MLP neurons of a small language model. Each row is named by its layer, matrix (gate and up: input weights; down: output weights) and neuron, and shows model dimensions 176-271. Each number is 128 + 24 x the weight over its row's rms, rounded and kept within 0 to 255. Numbers have three digits each. A neuron's up and down rows have the sign that makes its largest values positive.
Before each neuron's rows, "fires in" lists the words (lower case) most often at its 100 highest values on Wikipedia text that the model never trained on. A number after a token or word is its count.

fires in: "to" 73, "at" 12, "with" 4
L11.gate167:171113137162160152110101143180117123115125132129132111105185121161131123105143134153136136081096133130118153119084122124128112194125115163109130155108101166139122116133142149158159174170147105158146093113160119116174154114146091144158139106106137115105125167130138116153128083142094150101
L11.up167:144137129133106125106148137139106120116125150105154138119128124087148139090132106124143093115106087144158131162102142093166068120148085151156127141140135159139128126112094080148136137101128152105107128115131127178130129162104171123103091149122131164128083122146115108086139121085102143133
L11.down167:146121082158118152120135098120081128110143075124084125114112103153123132093128138102139134129106164102149145168133174130146133101125127173132153098121145144133093124127140145113082115084125130113101109124117161116147088134138122148091097113140103074106126115161157102126117157155100143137

fires in: "would" 28, "to" 28, "will" 11, "not" 6, "could" 5
L12.gate608:134109118122109137142119107166165150105143122129144106160150148092157113087125125119102146085092087142151133139141158128137144108157088168153140107169134153143133156125140110131170117147112093140115202135100141142129147101111165119107125148136075144149104166143093152142126131092146131119
L12.up608:115111123107126119154135126114172122123129107150141086158181098095157137091128116142077129123129094149115129136142105083093162113114132128116126148191139153148111203132134097153098092129120125155116149168088125107109162148128137158110133120128121115140134127124131151128163194157097065118
L12.down608:110084146093125095115170147129136133077124154148134103134129148123117157122132160124134120098101150116098169138134113149107131104161099149108115166154183132169151171163137090118135115106140111113121159164115116164154109108162144122104133149110132121150124115130121136100102134126138138121

fires in: "on" 72, "at" 8
L11.gate526:112129132139117135103097123116117127128096139124089133165077104139136167157179120131173152142150103133126132107113115109148119099164063111109132099129131137138155097110107138156117090116128112111132163172148154112128143102115099099186143124123149126143133173134091133099151133111132138167
L11.up526:137115129122162163092142110111113084115103147134117114092138134131099135123156157107157140141140148167127115087106136114150125134122121103137150131129146133157137086101179128146148086099112105134154118119070138105105123145118162113128120143096149068112101137140110086153156107093116158112
L11.down526:158121113095167134119092111098073097106172102123096136161172177140084127125125133125132114164092078140092154102099104132129143094130080106154106100072121109124079079113119100129089138102137103134130163145143165140094089141109130097132083125109126096143112161144134117112148140107140138149

fires in: "to" 34, "000" 22, "of" 9
L10.gate836:132099129136146110173120109152109104137168135131154129121127129101152113128124129110130113124099152117132104091111142085092137148137136104153149101066090130167147140127129163108150123113133143139103135142102132163098124163140066130072097126142121099075118152146167127111121164126095136152
L10.up836:159145100143108139122120150150156108120123136105117139086115149110162126133143139085109124085140159179096142118109112106160153127155121167138133114112106139144146148134095133095151120118141122149119127106145183147091139132150116120113100102130095078143137160139098108131168125059093157140
L10.down836:152105079133126109116118133152126121085172124129111123084133097157144136168111176145107093135152147112168163119091123132098142128141142136160140116112144155077052106119125130124102099128141114117115152134101142148150104124120131115118093099137114095126153105143122110115125110115122170132

fires in: "by" 17, "to" 16, "in" 10, "from" 8, "on" 4
L9.gate988:119155141149131094155143150180110140114106137112091140139178092103119189094104136113136155146158115107130119164153108146175145073105092137127119113151146144175165108148137104137103118129119151090110120124103112094129107083127125121118080128099143146131107094114116124119124168111135140177
L9.up988:181125084135150165151132140157170137140158109125139129141110145125136116109154145144154108108113151118144111113186128109140108144132105118177152112126096126209136143153139098133111108128091112099160131132123160141076144143143129076138100136132158117127123134150140112112097107103139099131
L9.down988:137141117116130171128116106132141157101123097110143112112132165099099112109119075117139142161141117127179156107169117122160110139070127131120214120085101154113124166112114121138122152119143129125143130152128100115068157149132144100146120113098163135130114137108107132117085102100183108139

fires in: "on" 36, "of" 14, "in" 11, "to" 5, "en" 4
L13.gate28:084152134177109132144158107101131143133095126126083172153138146118127081116136103142084127121134141116093151099127158122142142125167121103114117107121138108129146151126123108158113170145108099102136153140168115119102161123136144161155079139137183073121116166176136143133155130144119155149
L13.up28:113115118145104118062155117135147129137114152115118123151113139073131186133140101114110123093166139109143147146159077166113158097146114135134140125132118112125110108116079132127139185171136109107158163122152111144133138141136110120184190142140124089095140132147134106106172151130142108094
L13.down28:105108128121136131115129140135107081128118143139140098123133110137121176114136155092129117147091106135140145141101106088128111141126107113123149129187138148146072173162131173132150120115124132157110090121086092168113136149135110160066086140103123114127109088117087136121092125190141114107

fires in: "to" 90, "not" 6
L7.gate426:096128153157121110133152103154165131089142149117108143116201066077115179149101156114137158113102138127160128143122127141104159132172116148158096078118180106144148163095123121151141097113138127113146127075084137153124126133135119168131115137154145135149114129126105149108113159115088114176
L7.up426:094106115109125119126084169147148107128120121115139110158147126124149135081150106085127125158134159173135127108126065094097120121121136129130134135141139141140123124119153093071151127099099138096122147140126124116119157100090076128102113110148141120109135180086120130118137151145121068154
L7.down426:123150123093143115139109131129116099133138122127091131097126129144135116112087104088139150085128161125135089118130111086123094116155096131107097139110170138161104119094114112111106120117094098142132123136111101172123088088148110130071102117122104125096126133122116158118162148131112170106

fires in: "to" 50
L11.gate520:120117124150111083131124128130159173098132141139111123176170161110142113100163133132114136125172108126128112124122122131104130115158135144142110163170148119120123175118115135139082128116112114124113200103120123140113110126121131129134141136156139117189137128141127105114124142099121121140
L11.up520:116080075124151140134083106097178137126146124132165123126122119082146091118102130126082133138119086175106127124115137092120143108117127161104167157138168168155091183119137140119130128132108145138081116131119153125122155104132107134157166135168116144183122164149093104113136122116081117151
L11.down520:119115104113132099110134130129122122095115136120137101148116118116117142134101113121139123095127171146143138153160156127146143171163120135109088149126140126145171161118144129148116119112086118144097180117124146153116102123104118123136126084119104152108120115093110146117117115118150124094

fires in: "the" 28, "to" 17, "in" 7, "and" 7, "joined" 6
L11.gate558:126141085095110119124096115119131121139141152148155148174126162107128149129114092129165126114182136141145138104088120124114147080126136174147122108109123146108130158174174129136143141163086080105116132166126140123099098139130116141108137155162125146135126144141134114073131117188101079109
L11.up558:163089096127144116147156106153109112119091175131110130134115141161147102148110129136166115133127126138143117085107111161116188133136119120129107187116108159113137155173097156123170105138077116096124143156082084102132119109144120103157143161123116163176149109100106135117165093119141142106
L11.down558:144137110108101135143146142160102148106129145151148121148136147132122160172117095134119109093126125105129109147127107114144060128121148105134121120145087138150145092118138136178134123146122091115104085115120109164145146099091130128151093122117142107176114120146099093131107117151138106121

fires in: "by" 50, "to" 24, "with" 13, "from" 8
L7.gate647:168114129114139172143117095162129101085106144161139137124105094098124111123189136122105124139124143105117143146102113130139148102133132097154106092154140130141124122153145110137127088147091104164144118108095126157129128167129127156099155153126119144154133100140092125141079146084102099147
L7.up647:222154118156121112126153111117135121139124153114144115103141135123151141133135139115123139139118102117125093120157123125114153108096125118128134138132143130126135139140122101160131105118134163152110102130093141147110125169160101135113122157127117134103159106182115132109110164153149111129
L7.down647:149135126148175131107134122134161137076165142120156142105157114106101111078154122130144125128134129100108115124137120171154170115094106141119113108139096106142123140168112088149107103164153111116170100123080088116121156114126097117109131133117125125115063102102094120115104112127135140107

fires in: "and" 28, "in" 21, "to" 11, "as" 11, "of" 9, "with" 4
L7.gate261:144155131098120139099115128165158119188147140158147093135118192136135127125160123144156113094141102123138155117116121116126151121120099134131161143118107088176104149146117120125192130146163161130127113141140114155122138133129112165143118147113109120149155115153140151096156152182099104167
L7.up261:148179101120116125105134134127141097143178083110151091153167110129098122147126106106115129100131090150125153127119144161122070134148110117149092163121122181148099149149140095135128136117109118105121133136129162131142134113108090151166135138135155120110115115085140156136156137139106093129
L7.down261:098153089145156112134121133150146164106124087102152165133102099125163111132141162108146112106148148122135102148126098134136114109111123136090109090110114102161002112166085111126162130093106149116179113141106103115152106152089122104112141113128136095110129150137153111093141133120110101126

fires in: "to" 33, "by" 30, "of" 12, "for" 11
L9.gate160:121115130131118155102117134131152152128105124117192119139142079133140093106167168163098102144129137123143127174133148164110133168126124130159120130133175149147131134190106106177136120135149134103114078129112080125088137144168100104155117151132140160134116140100113155126065117137151105131
L9.up160:144140113164117113121129088096156124131085127135108125151143104148147142126105126139127120094100149136137123135150173104116134148156141137091126127133129180155139145164118098174126123166163129156135101128145134150085088138134164119170057163118164165119161132115147128149113175129134102099
L9.down160:135123110161142175137124129111147118132128096113117154125146174151110077143116110151142111103150136132131151173129093143182120125122151126060124134145136087122016126125114124131113120127130107125103089128107111161120102158145116135161106154107134118134164107119163129155099131134129099161

fires in: "the" 67, "world" 7
L12.gate37:129124121112079127142128121108098148160141123163137085112135144160106158140135137148164089114144150128165140118091145154120092130140130124165122102108156169103138142130109113153092086115058122124126108142112083095183145133082167128129133105144120098102122143156097146073149115179117156158
L12.up37:093126139112146160146138094137168132152111145139107157166143115129120122147138111114175134121121159089155126171094140152086124135103156127174128102125150133083130126133088099148139145101105106109166156095132167106112113108088125137045128111123109106154134105120105162134155150128083165138
L12.down37:150090134107127153094120084144107161125133108158165136094131133125148164152124149119149129108153149151158107127117172105181122108102118140127137116132129135167158092132156143132085105149110101111177128091132112146122107120116127151135071152160124110138111081149070134160159119109126091148

fires in: "in" 73, "institution" 4
L11.gate963:125189111146089133085145093139115156131151149106107127120133138121117114150147162086151099121135138089188134130137169146155136180160096140114148144144098126125165131166110122096098102133122112092121095146131118169162138106099125093109147131069122109125154146131119172131102137112100127176
L11.up963:151171139139113147106133121119085134115133188118112084136119145132152100100127106119112144132131151096128124176116162127161148129123115117125098159186145130171121115122112112166157113104093153108150099141136145181149147101089125107162126136102178129107118142088135116126131132142147141129
L11.down963:122135102150118161126122135128123150134145199147136139117089107130128146142135102091139120139144129075089124142081141149163117141127066123135119120144098104154059179089153141203122148109160148134120093126100164120125129125129134145122130120119123108142123155125146116129088115175122118134

fires in: "to" 73, "by" 17
L11.gate779:130140068152092138147122145140120124129135095175138130120131135097141137122134159105121096120150128112107134159110108142149146126144142111109173172141140106169131125113167153127128149079136129143120128139151134106117125153109105107115101109171151136149151116159086134109123149128133089092
L11.up779:130165100137130106151095117158100117094128073134077112197140118090161156132150158113105136108127066152154138127123109140097155101103114141113116153158185131124108131108122160147134109128124113160111099123124131121160090088128112109101114137124157155146173140150086140169133147133187102147
L11.down779:065134123156130131098145129135086133117176131130134144138100117107142104144144090142126104122099120132147120189146074126108117107108113134120109107166148136141001129119082158140112134105114157164113129127120110125155073156090122101155103138169123122101114108102095106093144152145164110096

fires in: "to" 33, "of" 10, "from" 7, "in" 6, "left" 5, "northern" 5
L12.gate57:172145127140158138112090104034126112114145155115159143132121145127167137164154113130137200120124151149126125099096154152112178127106126066146155158142131059164159135183100088124143167180133130106109112118121119134114169121107142158148132104118146096165116141127086177113140127130109131115
L12.up57:087100153121140136138097137125143158097109144094143061122098124117165124127114131117121142123083125117160141118118104090136155113132147140090166124189130137133114124131097128096183138104133129137111139109113142110068154102119114167126107118162099127113148130099160133151158086122115112155
L12.down57:155142119126120134179150139105124166108114146127135114155147122069130159152089129094110135146136087135127094144108155153098196094126080131146126086106124194105033140152107148116145091135125142171143062102115118129136138132136102097132149091160141110130131166147111125139121119131124081131

fires in: "in" 29, "to" 22, "married" 4, "of" 4, "home" 4, "by" 4
L9.gate702:128152154119123167108114119129100167108133122095164141104129158100140093138165157100167119100148129112146119146120146133111201115131125080117136141168140102138137119151158140148083054105149125106129038135102108133087104136120132126137138079141135111144168138100098129144140156149111099134
L9.up702:173142104129170158121104109098176119095147164126147111143142104171144158160127158146112100134130110108183107098138097079145137120120128147116136171117129157127137087154169099130130124119153105144155110119128124126143145121125149154120103107091125122141149097110147164152127089096145104129
L9.down702:120161108125122113131137125147131155091140163157151164133108100120144087098136133146120117155139165112108133148120126142126144105117099169134162141142128151122054165120124112067143145152115102149154082176115090146081095130104114123153125140128146126129148115086171152104136131119128128150

fires in: "is" 43, "be" 10, "in" 8
L12.gate590:086133145176160131143129083157144099173143137151141107142121146116114125130190135121162137097131123120162158138129115166126108102145110181151138157133154103160152119115134097117151145157105113112119100132104076139097126145123139104124169117118123173095118157184154121090121107149135124118
L12.up590:107133128124136129091109116101110163152160124166137142144096175129165120144147135114108075156108152129158124107157149128140123134081120118188130130128130089102118130111046120089165142137100160104170140173136136163175114119143159126148185097130118112146126112083125120083109131119083146118
L12.down590:084100133090104093106135137137145134108161152094103072109121135112175157094161105085115154137105113118129139130094163147144131139183120139127144132132105126177171107141173145163086118180153138135122131106124127161074139141116116098110144156137130164059136114150152136110106179138134182100

fires in: "was" 15, "is" 10, "were" 9, "also" 8, "among" 6, "as" 6
L9.gate397:111181145118133129116086149137153119166117139147152127125143141148089106140111126139138115117090144154147158074135114108136139085121192096094103170074174109134172160124100132116104158154128144137114121124133142147158137145153140121130134120137110151156126120126157084184142151128137145100
L9.up397:108133174103108143140071111128158055119126169165096130161143159128129155104139142153116126141082142171121135154137108148096136096185111157139142159078141120129220120104134104115128151111156178101140155128148132123132149118132117105135131116126134134123133162071132104146118154108071136142
L9.down397:125118102110100104130132125131123141136144126149168108110087166156148121113120167135115135116101148141095107134088088195136126137134156124115146140119121142099172146113203149133086142160162129151106098106116169173161154132188137107117117119122129182111134114152136143164145137106126157150